Weights of a small transformer language model: 17 layers.
MLP neurons of a small language model. Each row is named by its layer, matrix (up: input weights; down: output weights) and neuron, and shows model dimensions 16-143. Each number is 50 + 15 x the weight over its row's rms, rounded and kept within 0 to 99.
After each neuron's rows, "fires before" lists the tokens most often just after its 100 highest values on Wikipedia text that the model never trained on.

L9.up532:75 79 40 41 27 63 59 47 47 10 48 51 45 38 62 58 64 65 41 79 34 61 63 31 43 59 39 34 47 37 31 60 48 14 72 62 67 57 40 31 47 47 70 50 33 15 29 25 49 57 79 41 54 62 30 64 59 78 40 30 50 79 54 55 44 43 68 52 48 56 60 46 38 46 36 70 43 55 53 24 59 34 58 35 32 61 46 41 50 48 62 43 41 49 58 44 90 57 28 45 36 67 56 67 38 76 34 57 49 51 37 66 17 65 52 48 43 54 33 49 32 53 54 47 56 82 38 48
L9.down532:36 74 50 40 44 58 56 24 53 66 43 59 57 27 61 37 58 56 32 73 63 42 69 56 26 29 51 66 29 38 58 46 60 41 39 87 56 60 60 64 74 64 58 56 46 53 30 55 49 58 75 63 59 52 46 63 49 35 26 40 48 57 40 45 38 55 66 55 59 36 54 44 38 58 40 57 12 86 61 52 63 68 81 58 51 46 53 69 54 29 46 21 52 58 83 68 38 56 53 62 21 26 45 12 54 33 60 33 38 64 31 46 74 43 16 33 40 51 48 33 66 32 48 40 41 30 42 77
fires before: " ", "|", " %", "-"

L10.up157:66 72 33 48 30 49 70 42 23 14 89 58 46 57 25 59 50 70 62 57 37 57 78 47 39 33 59 54 33 44 54 66 56 57 36 70 58 40 48 53 41 10 58 26 40 39 22 36 37 57 81 81 48 54 32 52 85 43 45 53 60 51 31 77 44 38 50 51 69 48 54 47 54 40 22 64 52 69 47 37 71 71 57 47 21 66 43 37 28 37 66 31 39 46 55 61 61 62 47 66 41 52 53 45 29 56 64 76 58 29 41 42 24 50 53 62 35 50 52 46 35 64 68 76 64 79 26 48
L10.down157:31 67 31 72 46 82 83 00 29 41 59 67 55 60 31 48 56 55 67 54 63 56 65 53 54 58 50 65 24 47 51 62 46 55 49 72 55 46 74 43 73 27 44 32 36 66 40 73 47 65 57 66 52 58 70 57 59 49 05 42 47 60 41 61 40 43 63 43 47 50 42 51 54 37 40 55 34 72 45 35 74 64 55 51 54 70 48 42 40 35 45 24 47 45 33 69 52 51 47 68 20 37 49 42 34 42 56 53 56 29 35 46 33 56 49 39 43 61 45 48 50 56 99 66 44 59 37 64
fires before: "==", "In", "===", "The"

L14.up130:56 50 21 50 38 59 63 47 41 38 89 50 56 34 71 32 54 74 32 51 51 40 72 55 31 31 75 58 28 37 58 70 40 52 42 85 82 67 45 45 46 62 50 59 84 37 50 57 28 57 53 54 45 46 45 51 52 46 58 69 59 63 20 59 31 59 51 53 53 40 64 31 66 91 55 41 47 77 39 28 39 68 57 67 37 36 25 13 62 17 25 68 79 64 38 55 48 45 34 51 46 62 78 44 41 59 39 70 55 56 71 51 49 57 54 62 47 59 52 64 51 57 36 59 61 44 67 50
L14.down130:23 44 58 66 49 61 26 60 54 51 35 35 48 46 39 68 36 45 55 57 31 56 28 49 48 52 54 52 59 87 66 42 66 52 54 42 25 33 35 58 30 58 73 60 65 31 56 75 52 54 64 90 44 46 49 52 43 47 44 22 31 34 76 70 21 35 62 56 70 39 56 50 16 37 68 67 61 32 35 51 48 50 38 65 34 39 49 41 51 43 47 69 42 50 68 28 70 59 53 41 62 42 44 47 55 61 46 49 27 63 31 51 55 56 34 38 61 38 51 83 56 66 54 42 88 44 74 62
fires before: " ", "\n", ":"

L12.up170:56 69 62 51 44 53 32 57 59 19 56 45 59 25 69 58 38 81 56 59 46 28 42 39 56 85 48 40 41 50 46 74 39 41 46 30 61 31 30 76 67 24 16 53 46 65 36 56 27 61 50 62 48 46 35 52 41 46 65 28 58 44 62 40 59 43 24 42 53 37 68 54 66 39 24 53 49 27 47 42 50 42 60 74 33 53 55 18 33 76 46 42 57 27 42 40 52 36 80 60 65 53 67 58 56 38 36 84 62 39 50 56 68 52 70 62 50 53 49 63 55 62 67 78 11 42 22 37
L12.down170:54 51 60 33 59 99 46 00 36 44 69 51 30 53 53 36 51 70 53 49 55 35 41 52 58 60 23 42 58 39 47 59 47 41 56 80 26 52 47 60 61 63 75 44 46 60 66 99 57 35 50 51 30 69 53 58 51 33 31 61 58 33 32 56 58 46 61 54 47 24 64 80 52 60 49 54 19 47 76 65 76 67 35 55 39 58 27 31 43 68 42 61 48 46 30 48 66 39 51 23 34 48 46 58 47 49 49 64 48 46 56 75 52 71 47 54 48 47 51 38 50 55 62 53 61 63 43 48
fires before: " in", " by", " as", " on", " the"

L3.up51:56 68 52 45 46 62 12 47 24 59 61 53 19 65 46 33 49 42 44 56 50 43 81 73 38 54 38 34 51 45 53 59 24 55 59 57 83 40 45 32 32 43 31 47 49 56 42 42 60 65 68 58 32 66 22 78 56 63 41 48 70 50 14 71 69 27 72 88 52 48 47 45 47 75 60 40 55 63 30 45 74 77 35 55 59 70 44 28 39 30 55 46 48 15 43 27 36 43 61 72 39 46 57 34 18 57 43 71 66 65 52 54 55 78 64 72 49 45 76 61 54 47 59 45 62 51 46 65
L3.down51:63 50 91 47 73 26 44 76 22 30 48 32 60 38 36 55 37 51 40 45 48 62 45 55 43 48 52 60 57 58 24 65 49 40 62 61 38 30 34 57 59 42 53 32 59 56 87 39 28 56 83 57 36 89 30 45 52 66 60 62 33 40 57 80 37 67 67 55 45 61 32 56 52 24 37 41 63 33 76 84 43 24 53 60 58 63 39 49 64 49 50 34 51 51 31 51 67 49 53 49 47 67 39 64 17 38 29 54 43 46 51 43 51 53 71 19 63 44 58 76 37 70 54 41 63 55 60 65
fires before: "19", "20", "18", " |", " ", " |\n"

L13.up657:55 39 32 55 44 58 55 49 58 33 66 55 44 53 44 50 50 59 31 63 59 50 68 41 49 58 58 38 44 18 60 32 61 42 43 68 46 16 50 47 36 40 34 55 50 45 60 60 33 43 55 51 26 67 55 40 34 40 84 81 68 45 47 47 45 61 52 52 53 71 73 29 54 77 53 49 44 46 47 62 41 68 50 47 49 51 62 19 62 24 47 19 91 46 33 31 47 49 50 51 43 70 33 47 45 47 62 58 60 60 51 41 84 56 41 50 65 39 51 51 48 29 34 50 69 64 48 60
L13.down657:48 48 45 50 54 99 54 00 81 45 36 41 54 45 29 54 38 50 29 58 32 40 43 54 51 68 44 45 53 59 56 21 44 48 61 74 54 64 61 51 61 68 69 66 28 49 49 65 70 48 39 41 57 52 54 46 57 51 47 42 43 33 47 56 48 72 34 45 58 53 53 54 61 66 52 53 35 71 45 55 61 46 61 28 37 54 55 48 36 49 63 59 58 52 56 64 22 51 36 05 00 36 48 53 47 44 55 44 53 36 76 59 25 59 41 50 52 51 44 71 56 57 42 71 46 75 37 26
fires before: " |", " |\n", "\n", ":", " for", " -"

L13.up685:50 52 39 59 31 39 30 64 48 64 48 36 40 48 63 56 68 69 70 36 46 71 77 61 17 45 50 54 49 48 56 48 57 36 66 44 61 42 34 67 38 29 61 31 53 62 38 50 33 33 46 62 17 47 57 39 67 48 88 38 51 21 73 34 75 79 61 46 50 47 58 65 52 69 63 56 56 64 49 35 66 80 61 64 49 70 54 35 47 35 64 55 82 37 67 47 64 49 42 66 54 32 45 38 49 15 33 68 62 76 50 45 58 35 51 32 44 15 57 24 61 46 41 43 09 55 60 75
L13.down685:80 74 56 15 55 69 64 44 54 38 50 55 54 61 34 64 30 53 43 43 50 51 49 32 64 59 45 49 27 56 45 50 42 21 57 67 08 41 55 50 37 51 54 74 35 54 64 57 58 90 36 61 79 67 39 50 48 44 10 39 54 36 31 56 32 61 24 57 45 57 52 40 49 58 45 58 25 44 97 64 55 31 40 66 51 47 68 47 51 44 45 64 29 43 34 72 36 50 49 30 49 45 57 56 53 61 50 62 51 35 50 57 15 43 54 77 37 55 36 55 60 51 48 77 62 53 56 50
fires before: " |", " |\n", "az"

L9.up337:53 66 24 44 29 62 69 36 14 28 74 60 33 46 41 63 41 65 57 61 42 69 69 52 54 31 54 56 34 38 39 77 58 44 38 71 69 56 43 48 53 30 52 25 32 36 39 41 27 53 59 64 40 54 34 55 78 46 49 49 62 58 29 69 52 37 61 52 65 36 68 38 66 32 09 65 52 65 43 35 74 71 62 38 14 64 39 39 48 49 52 37 41 40 26 75 60 55 46 73 27 47 52 50 27 47 68 81 55 16 29 45 04 60 43 51 33 62 64 40 28 64 69 70 53 75 38 63
L9.down337:45 51 47 73 51 99 97 00 40 48 55 77 45 55 36 58 40 49 64 52 49 52 61 46 53 52 46 55 42 46 41 62 42 66 45 56 49 50 62 60 76 28 52 54 45 77 37 82 54 60 54 65 52 52 66 41 72 49 00 52 42 49 46 51 33 50 64 48 55 44 44 58 54 51 48 55 45 59 55 30 62 53 57 59 50 61 47 54 27 48 56 28 41 59 50 53 54 45 50 64 22 52 46 21 29 50 55 52 52 43 42 42 41 50 58 32 39 67 41 45 47 56 79 64 52 47 48 62
fires before: "==", "In", "===", " ", "The"

L14.up179:60 58 57 65 52 47 35 63 45 58 83 28 31 75 43 45 71 64 53 47 46 62 65 40 52 51 70 38 53 47 65 63 51 37 51 42 54 34 50 50 55 44 72 37 56 40 68 55 36 62 64 49 36 70 29 45 43 47 65 56 64 45 58 47 45 46 72 78 53 75 76 12 39 47 19 45 46 71 61 66 70 76 64 32 44 58 48 34 47 31 47 40 49 50 56 47 67 44 82 58 71 48 42 71 32 47 50 54 44 52 48 55 44 34 46 61 42 56 46 57 74 60 69 43 39 73 26 64
L14.down179:81 40 69 45 48 12 68 96 21 29 61 63 42 59 53 33 25 62 44 52 54 40 37 58 52 63 23 45 62 25 43 51 40 52 57 66 42 33 51 21 56 38 58 55 42 58 63 57 28 61 54 61 39 70 52 23 53 58 58 42 52 64 73 42 43 51 50 58 59 38 67 60 55 41 10 57 32 44 79 46 56 66 44 35 64 47 37 38 18 54 67 64 63 58 71 53 77 63 53 61 87 49 28 55 22 51 53 65 39 45 47 67 41 36 52 60 32 49 57 40 55 63 81 71 35 48 59 37
fires before: "4", "9", "7", "6", "1"

L13.up581:77 42 54 54 63 52 49 60 56 43 49 39 46 63 54 20 50 37 36 49 68 41 59 40 72 26 48 42 40 59 58 13 59 79 42 51 59 57 37 54 34 27 47 44 53 49 33 42 42 37 63 65 71 55 59 36 69 55 72 80 44 67 55 59 94 70 51 52 49 40 43 61 52 22 55 13 37 37 72 37 74 75 44 30 25 58 34 26 53 33 34 52 99 00 73 17 43 72 38 74 56 41 57 43 60 38 36 62 68 47 41 39 70 46 57 39 68 48 60 55 42 54 38 64 28 54 27 36
L13.down581:46 61 42 41 43 35 42 42 36 39 43 85 96 42 40 75 32 73 51 15 63 29 42 42 55 59 43 46 46 38 65 74 41 57 55 46 49 30 49 38 45 52 48 76 66 60 54 25 65 37 46 79 47 57 37 39 34 73 46 30 50 57 47 58 66 16 52 49 49 55 78 54 47 70 48 93 57 62 47 48 47 38 44 34 43 43 61 39 67 67 33 37 31 54 73 53 49 28 32 24 00 70 54 48 24 66 38 36 41 56 65 30 46 65 61 65 49 47 55 57 40 50 57 40 58 46 44 49
fires before: " |", "key"

L10.up105:63 58 30 41 47 36 65 47 20 20 84 38 44 56 17 50 47 60 57 64 51 69 74 61 53 46 49 56 40 43 36 70 37 65 35 80 57 54 48 28 54 23 54 20 37 45 22 52 27 65 55 43 50 48 33 44 69 55 48 60 58 65 27 69 54 38 49 43 61 46 60 46 48 34 42 40 38 73 44 47 53 68 45 58 33 61 46 51 35 51 56 36 23 42 57 61 64 61 61 83 55 40 53 53 27 62 56 71 69 37 28 45 43 71 64 44 22 60 38 43 49 63 64 70 49 67 18 62
L10.down105:55 50 40 74 45 50 68 16 43 43 55 65 59 52 23 57 51 52 69 49 62 68 39 72 52 52 34 50 12 52 41 62 63 61 45 73 56 52 60 47 71 20 55 33 44 58 35 70 50 79 39 65 48 62 65 45 75 38 18 43 42 68 26 59 47 47 63 36 63 48 40 56 67 35 45 58 46 49 62 33 55 48 64 47 51 79 45 34 42 55 60 30 52 39 40 46 63 64 55 79 43 39 53 21 26 56 46 64 47 26 17 51 39 61 56 39 36 47 48 46 55 69 90 64 56 56 39 74
fires before: "==", "In", "===", "The"

L7.up565:43 63 28 49 63 22 58 67 43 32 56 21 33 30 34 80 45 62 45 69 55 25 30 32 52 53 30 31 37 45 47 34 56 51 70 60 64 90 52 50 38 61 40 59 60 39 37 56 59 29 71 73 53 73 58 45 33 42 87 76 53 47 47 58 61 42 52 48 71 16 78 52 63 52 44 54 47 40 69 54 48 36 46 74 38 49 51 57 37 56 48 27 70 67 33 41 37 46 53 59 52 57 21 61 45 36 59 75 49 43 44 60 41 63 44 70 59 50 50 28 55 67 56 48 47 51 12 42
L7.down565:69 41 27 59 60 42 49 54 53 50 44 57 53 42 73 49 33 38 47 35 39 30 31 57 30 83 34 27 47 53 33 39 38 39 75 47 49 21 61 41 50 57 62 80 52 43 66 72 52 43 52 71 67 45 26 44 31 46 52 40 53 46 79 26 42 39 66 51 54 25 76 78 47 64 54 62 42 16 55 47 60 34 42 81 45 83 68 25 41 66 78 41 49 59 65 43 50 63 26 16 49 55 53 46 43 36 37 26 57 58 60 51 56 61 54 40 48 46 53 66 50 59 57 27 36 37 74 44
fires before: " to", " in", " by", " a", " with"

L3.up16:35 61 34 48 36 64 54 49 39 36 94 54 37 38 33 53 44 49 38 47 28 27 41 51 36 45 54 56 37 54 70 97 41 71 76 64 55 59 29 41 41 15 51 35 50 48 38 53 46 60 44 65 49 70 52 67 27 58 50 42 63 52 38 55 78 37 45 55 56 82 64 39 38 55 36 46 35 41 67 59 48 47 60 39 38 25 64 28 25 60 53 47 57 26 45 54 52 42 40 44 80 55 49 53 44 57 54 75 67 46 49 50 62 56 53 66 54 72 56 52 33 44 48 58 60 86 37 59
L3.down16:28 58 41 50 44 57 58 24 59 79 60 43 32 64 66 67 77 40 45 46 57 29 80 43 54 68 38 40 48 34 67 45 35 61 60 72 47 69 61 33 65 44 40 68 23 39 70 68 39 53 63 66 64 31 48 55 50 40 56 36 77 26 41 54 59 41 48 77 53 54 29 96 48 61 59 56 32 49 62 49 30 53 52 81 41 42 44 74 58 26 15 44 41 40 48 38 38 54 60 58 55 36 47 63 44 37 75 78 55 72 60 52 71 33 76 57 66 31 29 59 53 62 36 59 46 33 57 40
fires before: " the", " by", " a"

L7.up332:54 48 25 46 44 39 63 51 43 50 41 47 37 63 61 37 37 62 36 26 51 24 42 36 51 51 77 48 61 37 68 36 51 54 43 54 46 36 33 25 52 20 78 32 59 18 79 53 38 47 50 67 56 35 57 80 59 54 47 25 94 40 47 33 55 77 52 64 72 30 40 57 35 63 45 29 64 76 22 58 84 59 42 62 32 56 40 22 25 45 15 50 69 45 42 75 29 55 44 66 46 59 41 67 46 43 56 69 33 55 52 61 59 78 62 60 63 73 33 45 50 56 58 75 39 46 49 54
L7.down332:57 39 62 70 42 67 45 50 74 43 35 54 22 39 56 99 60 47 63 69 47 83 65 40 41 41 53 66 58 38 49 60 53 28 29 50 53 60 47 75 50 75 30 53 31 68 45 37 47 41 64 49 45 45 81 55 44 63 56 72 37 51 47 51 48 22 31 36 14 50 68 65 59 63 61 59 60 22 64 51 47 50 61 44 52 26 52 67 47 37 59 44 54 64 66 30 58 46 56 63 65 32 65 71 47 20 66 31 46 56 44 46 32 42 41 43 50 39 71 80 35 41 74 40 60 35 57 47
fires before: " ", "20", "19", "18"

L13.up638:26 61 49 48 52 72 47 56 81 27 82 32 40 23 56 51 49 66 49 68 57 40 29 38 38 48 51 46 13 76 67 62 51 66 53 60 52 61 29 25 48 40 36 32 52 33 36 49 39 39 57 68 46 37 44 65 35 39 76 49 38 68 36 60 60 49 60 39 49 37 47 64 49 42 27 64 54 36 62 52 70 40 35 43 25 45 66 42 29 34 52 22 74 20 38 34 61 63 64 50 39 50 44 47 55 44 32 77 43 58 43 38 57 82 56 46 48 44 22 47 50 44 33 68 43 85 59 53
L13.down638:54 49 48 54 45 99 51 00 34 49 32 44 50 45 45 78 16 56 49 61 41 55 52 42 47 63 38 61 40 56 51 39 22 38 35 67 43 59 24 64 49 31 59 61 57 57 59 79 42 38 53 62 57 48 73 51 49 52 58 53 50 25 46 52 56 43 40 66 32 26 49 64 59 82 59 62 29 55 63 53 58 56 44 57 37 66 21 31 57 34 60 41 52 94 52 43 51 36 50 26 42 69 48 49 40 34 68 36 26 35 47 52 80 77 52 69 57 50 42 71 63 60 36 54 53 65 45 47
fires before: " |", " in", " on", " John", " by", " Richard"

L13.up269:35 71 43 25 40 76 55 44 62 14 78 37 26 54 62 64 63 39 29 45 36 42 56 20 37 50 55 37 41 40 39 42 55 65 73 65 44 54 43 58 62 19 36 41 23 45 59 56 49 43 58 67 50 76 34 56 23 47 65 49 27 47 45 48 52 47 53 62 47 81 72 49 24 47 36 50 66 48 31 40 66 56 49 56 50 47 49 62 38 58 71 42 45 63 42 20 29 42 38 38 39 56 47 59 47 58 53 80 40 50 66 62 48 45 79 71 49 62 45 83 69 35 49 60 27 55 57 53
L13.down269:40 49 49 67 60 99 56 00 57 82 45 47 38 56 56 45 44 65 41 53 50 46 51 48 56 28 50 64 46 44 69 56 53 40 46 56 50 53 41 55 60 41 69 46 47 59 35 98 47 51 33 48 48 53 61 56 37 56 33 42 34 53 49 55 40 54 55 43 50 39 39 41 56 51 37 42 50 53 39 51 42 46 37 51 41 48 54 56 44 43 45 55 60 38 33 58 60 52 45 50 07 43 51 45 37 38 53 45 65 45 46 45 59 48 39 34 65 50 61 41 33 53 36 49 51 47 51 38
fires before: " ", " the", " \""

L9.up617:38 57 43 46 39 63 63 34 48 53 65 37 08 42 67 32 68 39 46 48 55 44 41 41 20 45 51 41 25 24 85 86 49 59 53 75 36 33 49 59 52 43 35 49 61 36 65 52 48 40 79 46 48 47 35 55 54 32 55 74 47 48 71 48 66 37 49 78 59 57 71 59 63 76 21 57 48 71 27 50 77 26 64 38 53 45 34 57 33 18 60 39 91 45 31 57 47 31 67 33 37 66 27 45 35 50 64 62 48 48 60 46 63 36 45 47 33 57 58 61 41 55 64 65 37 57 20 59
L9.down617:45 50 44 86 59 77 63 22 57 49 93 55 56 47 55 52 65 60 61 67 40 36 22 33 67 42 71 58 83 62 70 55 58 38 40 52 37 56 42 38 52 32 52 61 45 55 46 56 78 49 60 23 43 51 60 58 17 63 48 73 35 42 82 39 39 42 41 64 29 19 57 48 44 49 61 60 36 33 35 55 55 51 50 28 49 42 28 44 50 40 29 95 64 24 65 80 41 52 57 45 50 47 58 58 13 58 53 91 33 40 52 55 46 62 47 39 50 30 66 38 37 57 21 71 60 52 57 29
fires before: " ", " +", " −"

L7.up399:80 55 45 33 56 44 63 50 41 36 83 44 53 54 42 52 62 65 58 52 37 68 69 55 51 26 72 59 27 47 62 64 40 55 47 72 45 15 36 63 51 36 59 25 40 38 14 52 46 56 62 63 48 66 31 47 62 48 50 61 49 48 27 65 56 48 59 54 61 73 65 53 62 29 25 52 44 74 30 60 64 81 55 36 13 57 34 34 30 45 48 31 28 43 64 58 62 46 45 79 37 37 36 55 23 49 67 59 52 28 38 47 27 70 66 70 51 59 39 53 47 53 63 55 44 67 19 35
L7.down399:53 42 20 62 45 67 79 03 27 33 48 65 44 50 39 44 43 68 70 43 57 54 43 48 40 53 55 56 23 58 49 57 49 51 35 65 45 47 61 49 80 35 42 39 25 40 42 69 55 65 68 61 32 71 51 36 60 54 13 55 56 64 45 56 48 52 51 55 50 57 69 39 58 25 38 59 49 62 50 49 71 57 53 54 38 74 53 38 45 41 54 22 47 40 53 57 64 37 49 62 32 42 56 43 25 63 67 69 44 27 55 30 35 58 57 59 45 41 48 45 50 63 77 80 46 63 32 55
fires before: "==", "In", "===", "The"

L12.up627:34 52 39 38 16 20 56 71 62 15 55 34 62 41 56 45 37 56 60 38 50 52 59 60 47 55 36 32 49 59 48 39 45 58 30 62 76 46 53 20 69 69 37 50 43 30 51 33 35 53 99 51 62 64 44 54 80 64 39 44 39 60 31 41 69 49 53 34 81 51 29 29 36 51 45 62 70 54 70 26 74 68 37 45 51 71 47 20 54 39 57 68 62 66 23 60 61 24 74 71 38 42 48 52 44 41 27 48 32 51 33 42 61 73 53 54 32 52 32 50 77 27 79 58 37 56 23 55
L12.down627:23 47 64 59 41 21 47 73 56 49 28 65 49 60 55 39 53 54 60 46 73 65 67 60 33 43 47 47 30 45 25 39 38 37 52 99 47 57 41 35 99 74 44 49 54 39 57 51 48 61 63 42 62 71 59 56 51 41 15 58 52 62 32 50 55 50 43 50 53 42 57 17 41 48 39 39 46 57 85 20 35 61 50 51 49 57 55 36 62 53 61 56 58 70 56 63 52 60 57 79 10 31 51 28 50 48 43 28 65 62 25 30 61 46 57 33 43 85 42 24 50 43 76 58 27 51 49 59
fires before: "-", "|", "The"

L3.up575:37 55 55 30 59 43 10 50 54 51 59 49 18 45 35 47 23 56 33 53 43 46 58 43 39 48 57 74 23 60 53 50 39 28 88 71 46 56 47 65 60 21 44 59 51 52 37 42 54 17 76 64 24 55 55 58 32 27 59 35 57 40 52 21 69 26 64 53 65 48 40 14 70 71 29 61 37 31 85 36 70 39 72 53 49 43 46 38 43 43 28 27 75 62 53 63 67 27 71 30 37 52 66 78 43 49 54 72 38 30 37 54 25 50 49 65 66 45 65 47 41 56 53 73 43 77 42 49
L3.down575:39 61 55 61 34 40 20 76 64 54 69 43 24 41 45 29 26 33 20 36 44 53 47 40 79 58 52 37 47 63 65 21 73 35 59 46 43 71 50 50 47 42 54 54 57 38 61 48 27 51 65 54 14 50 64 50 55 34 49 38 41 47 50 42 33 52 40 30 57 52 38 53 32 50 73 59 70 28 28 73 92 72 66 55 61 68 49 53 53 52 32 25 70 48 53 69 41 39 53 49 72 68 40 55 29 25 50 51 43 19 35 48 48 48 18 72 56 48 43 53 30 65 65 13 73 61 56 48
fires before: " in", " by", " the", " as", " on"

L14.up666:45 41 64 49 62 43 65 63 77 35 49 41 41 71 70 77 50 49 48 44 44 50 32 58 52 53 37 32 46 42 54 52 96 30 56 52 57 45 40 29 57 60 55 61 47 41 52 34 32 47 68 25 58 79 44 79 47 35 43 40 59 45 62 96 67 24 49 37 75 43 45 25 38 55 42 64 53 37 41 44 65 54 49 72 48 62 62 43 48 46 26 34 51 62 44 68 44 53 58 65 28 48 20 42 39 61 27 29 44 65 53 28 66 73 60 57 13 59 25 72 31 66 56 77 57 82 53 39
L14.down666:34 75 46 63 79 25 40 72 66 61 44 71 69 38 40 20 54 53 67 66 59 47 66 67 54 34 53 24 58 48 38 42 46 79 55 48 43 64 35 56 58 59 57 65 38 54 25 38 49 69 73 55 42 43 49 60 44 49 29 56 47 30 59 63 38 41 68 40 11 42 55 42 36 30 52 70 80 69 48 24 53 60 40 63 60 66 59 57 36 50 52 39 43 36 44 76 46 39 49 61 00 49 49 29 48 36 59 58 60 50 44 49 54 65 53 33 60 50 62 38 37 33 72 60 51 29 73 43
fires before: "-", "|", "am", "20", " "

L2.up70:69 36 48 41 91 46 67 68 59 56 39 49 45 67 53 51 71 35 28 55 43 58 32 56 49 43 52 45 47 37 59 74 82 74 32 48 70 57 58 39 51 28 59 55 38 34 25 50 54 80 59 44 53 57 33 54 49 66 48 41 36 52 40 61 59 44 80 53 64 64 25 67 62 34 30 59 49 45 27 44 79 53 43 48 40 49 63 34 53 43 32 57 67 63 10 64 47 23 52 60 44 24 36 61 39 22 08 71 55 47 39 59 37 78 70 48 24 63 52 50 36 54 64 49 42 35 18 63
L2.down70:50 29 31 54 67 36 51 50 52 45 48 46 35 74 29 38 65 39 59 70 52 46 35 60 55 31 27 54 34 61 58 49 71 39 45 44 54 54 65 46 53 42 64 39 48 40 29 86 77 83 45 57 52 23 59 49 28 65 55 65 49 66 53 53 43 60 47 54 56 64 25 77 37 41 63 43 65 53 58 28 54 46 69 41 64 47 82 36 26 41 35 16 47 23 64 76 57 50 61 25 33 34 52 98 60 31 33 50 48 59 42 35 35 66 51 23 24 54 66 39 59 45 82 58 49 55 29 38
fires before: "-", "=", "|", "International", "ial"

L7.up344:64 62 64 44 57 48 62 81 22 41 45 32 35 54 41 39 51 53 56 31 38 49 47 54 58 54 54 53 52 50 44 42 47 45 63 34 74 64 48 59 43 38 57 46 46 20 42 33 45 35 78 62 27 52 15 49 59 30 72 39 53 31 73 47 70 42 28 65 47 51 69 21 51 57 32 61 40 58 49 67 86 65 58 45 28 35 33 68 22 31 48 31 41 51 49 50 48 30 66 54 67 45 38 81 56 60 34 66 51 58 51 61 25 42 62 60 42 43 49 70 71 77 56 42 50 42 05 47
L7.down344:81 66 61 39 43 31 49 96 44 48 36 18 44 39 65 37 46 55 56 59 48 34 59 43 54 67 48 69 67 44 55 43 63 67 44 45 59 53 31 61 08 45 59 55 38 23 69 38 61 32 61 63 43 52 22 44 38 51 99 55 64 58 67 50 38 80 25 58 37 34 59 43 48 59 61 56 56 44 40 58 35 73 52 45 37 38 26 69 48 49 22 40 62 46 43 43 58 46 69 70 66 29 54 87 51 44 65 73 44 55 70 50 42 40 56 56 53 69 27 65 74 54 43 48 60 35 52 39
fires before: "8", "9", "2", "4", "3", "1"

L7.up759:69 62 38 38 49 38 67 54 28 19 84 54 42 32 38 57 60 65 63 38 47 75 79 48 50 53 61 58 38 41 56 65 43 72 43 70 56 30 41 57 47 41 56 30 45 44 24 43 34 47 61 86 31 60 36 40 75 46 54 48 58 55 20 47 48 38 67 53 67 53 50 55 73 25 33 61 46 63 39 56 60 72 53 21 25 69 35 41 32 52 40 31 45 46 60 59 53 54 54 70 50 41 54 47 21 57 42 74 59 19 40 40 38 74 65 62 39 49 53 44 48 63 68 66 52 77 24 43
L7.down759:52 48 37 76 49 74 83 00 34 37 49 66 37 52 34 43 50 68 70 53 47 52 53 47 50 52 49 63 35 65 43 53 38 58 37 75 53 56 59 60 77 28 54 39 24 42 53 51 46 75 55 59 48 50 62 39 81 50 21 64 47 49 42 61 44 52 49 45 54 59 65 50 65 40 48 67 58 65 59 39 64 51 47 46 39 87 39 34 38 48 69 39 50 60 47 35 57 42 53 62 33 37 60 31 34 48 74 70 56 25 39 51 39 54 63 51 26 51 47 43 47 52 74 79 52 58 17 55
fires before: "==", "In", "===", "The", "A"

L13.up678:59 50 41 46 24 40 53 48 51 11 59 34 60 34 53 53 21 79 33 26 45 41 59 51 52 62 60 52 49 57 42 43 67 27 71 46 74 47 19 36 17 67 54 50 71 11 42 31 48 46 89 60 39 54 37 41 45 37 63 59 63 58 25 66 64 50 71 72 73 55 81 27 52 71 44 31 68 46 40 47 39 65 58 60 52 47 46 17 55 66 57 49 40 49 69 57 70 50 60 69 51 50 45 57 34 55 36 27 31 23 46 39 74 43 40 64 32 49 32 56 61 63 65 74 40 59 38 28
L13.down678:49 65 61 41 38 39 77 17 60 48 72 59 72 71 57 49 59 41 65 75 39 66 55 52 45 56 40 46 31 61 64 41 30 57 34 73 62 46 60 49 72 63 51 24 45 42 58 54 44 59 54 40 46 58 75 63 25 38 45 56 56 60 43 32 57 54 54 34 46 55 49 42 50 75 42 55 32 77 72 43 56 50 53 19 59 81 36 53 63 42 46 45 27 20 36 75 45 64 33 42 08 46 53 52 65 67 53 52 50 56 32 63 42 64 52 33 41 61 52 13 34 40 74 99 46 51 47 54
fires before: "|", "-", " ", " -"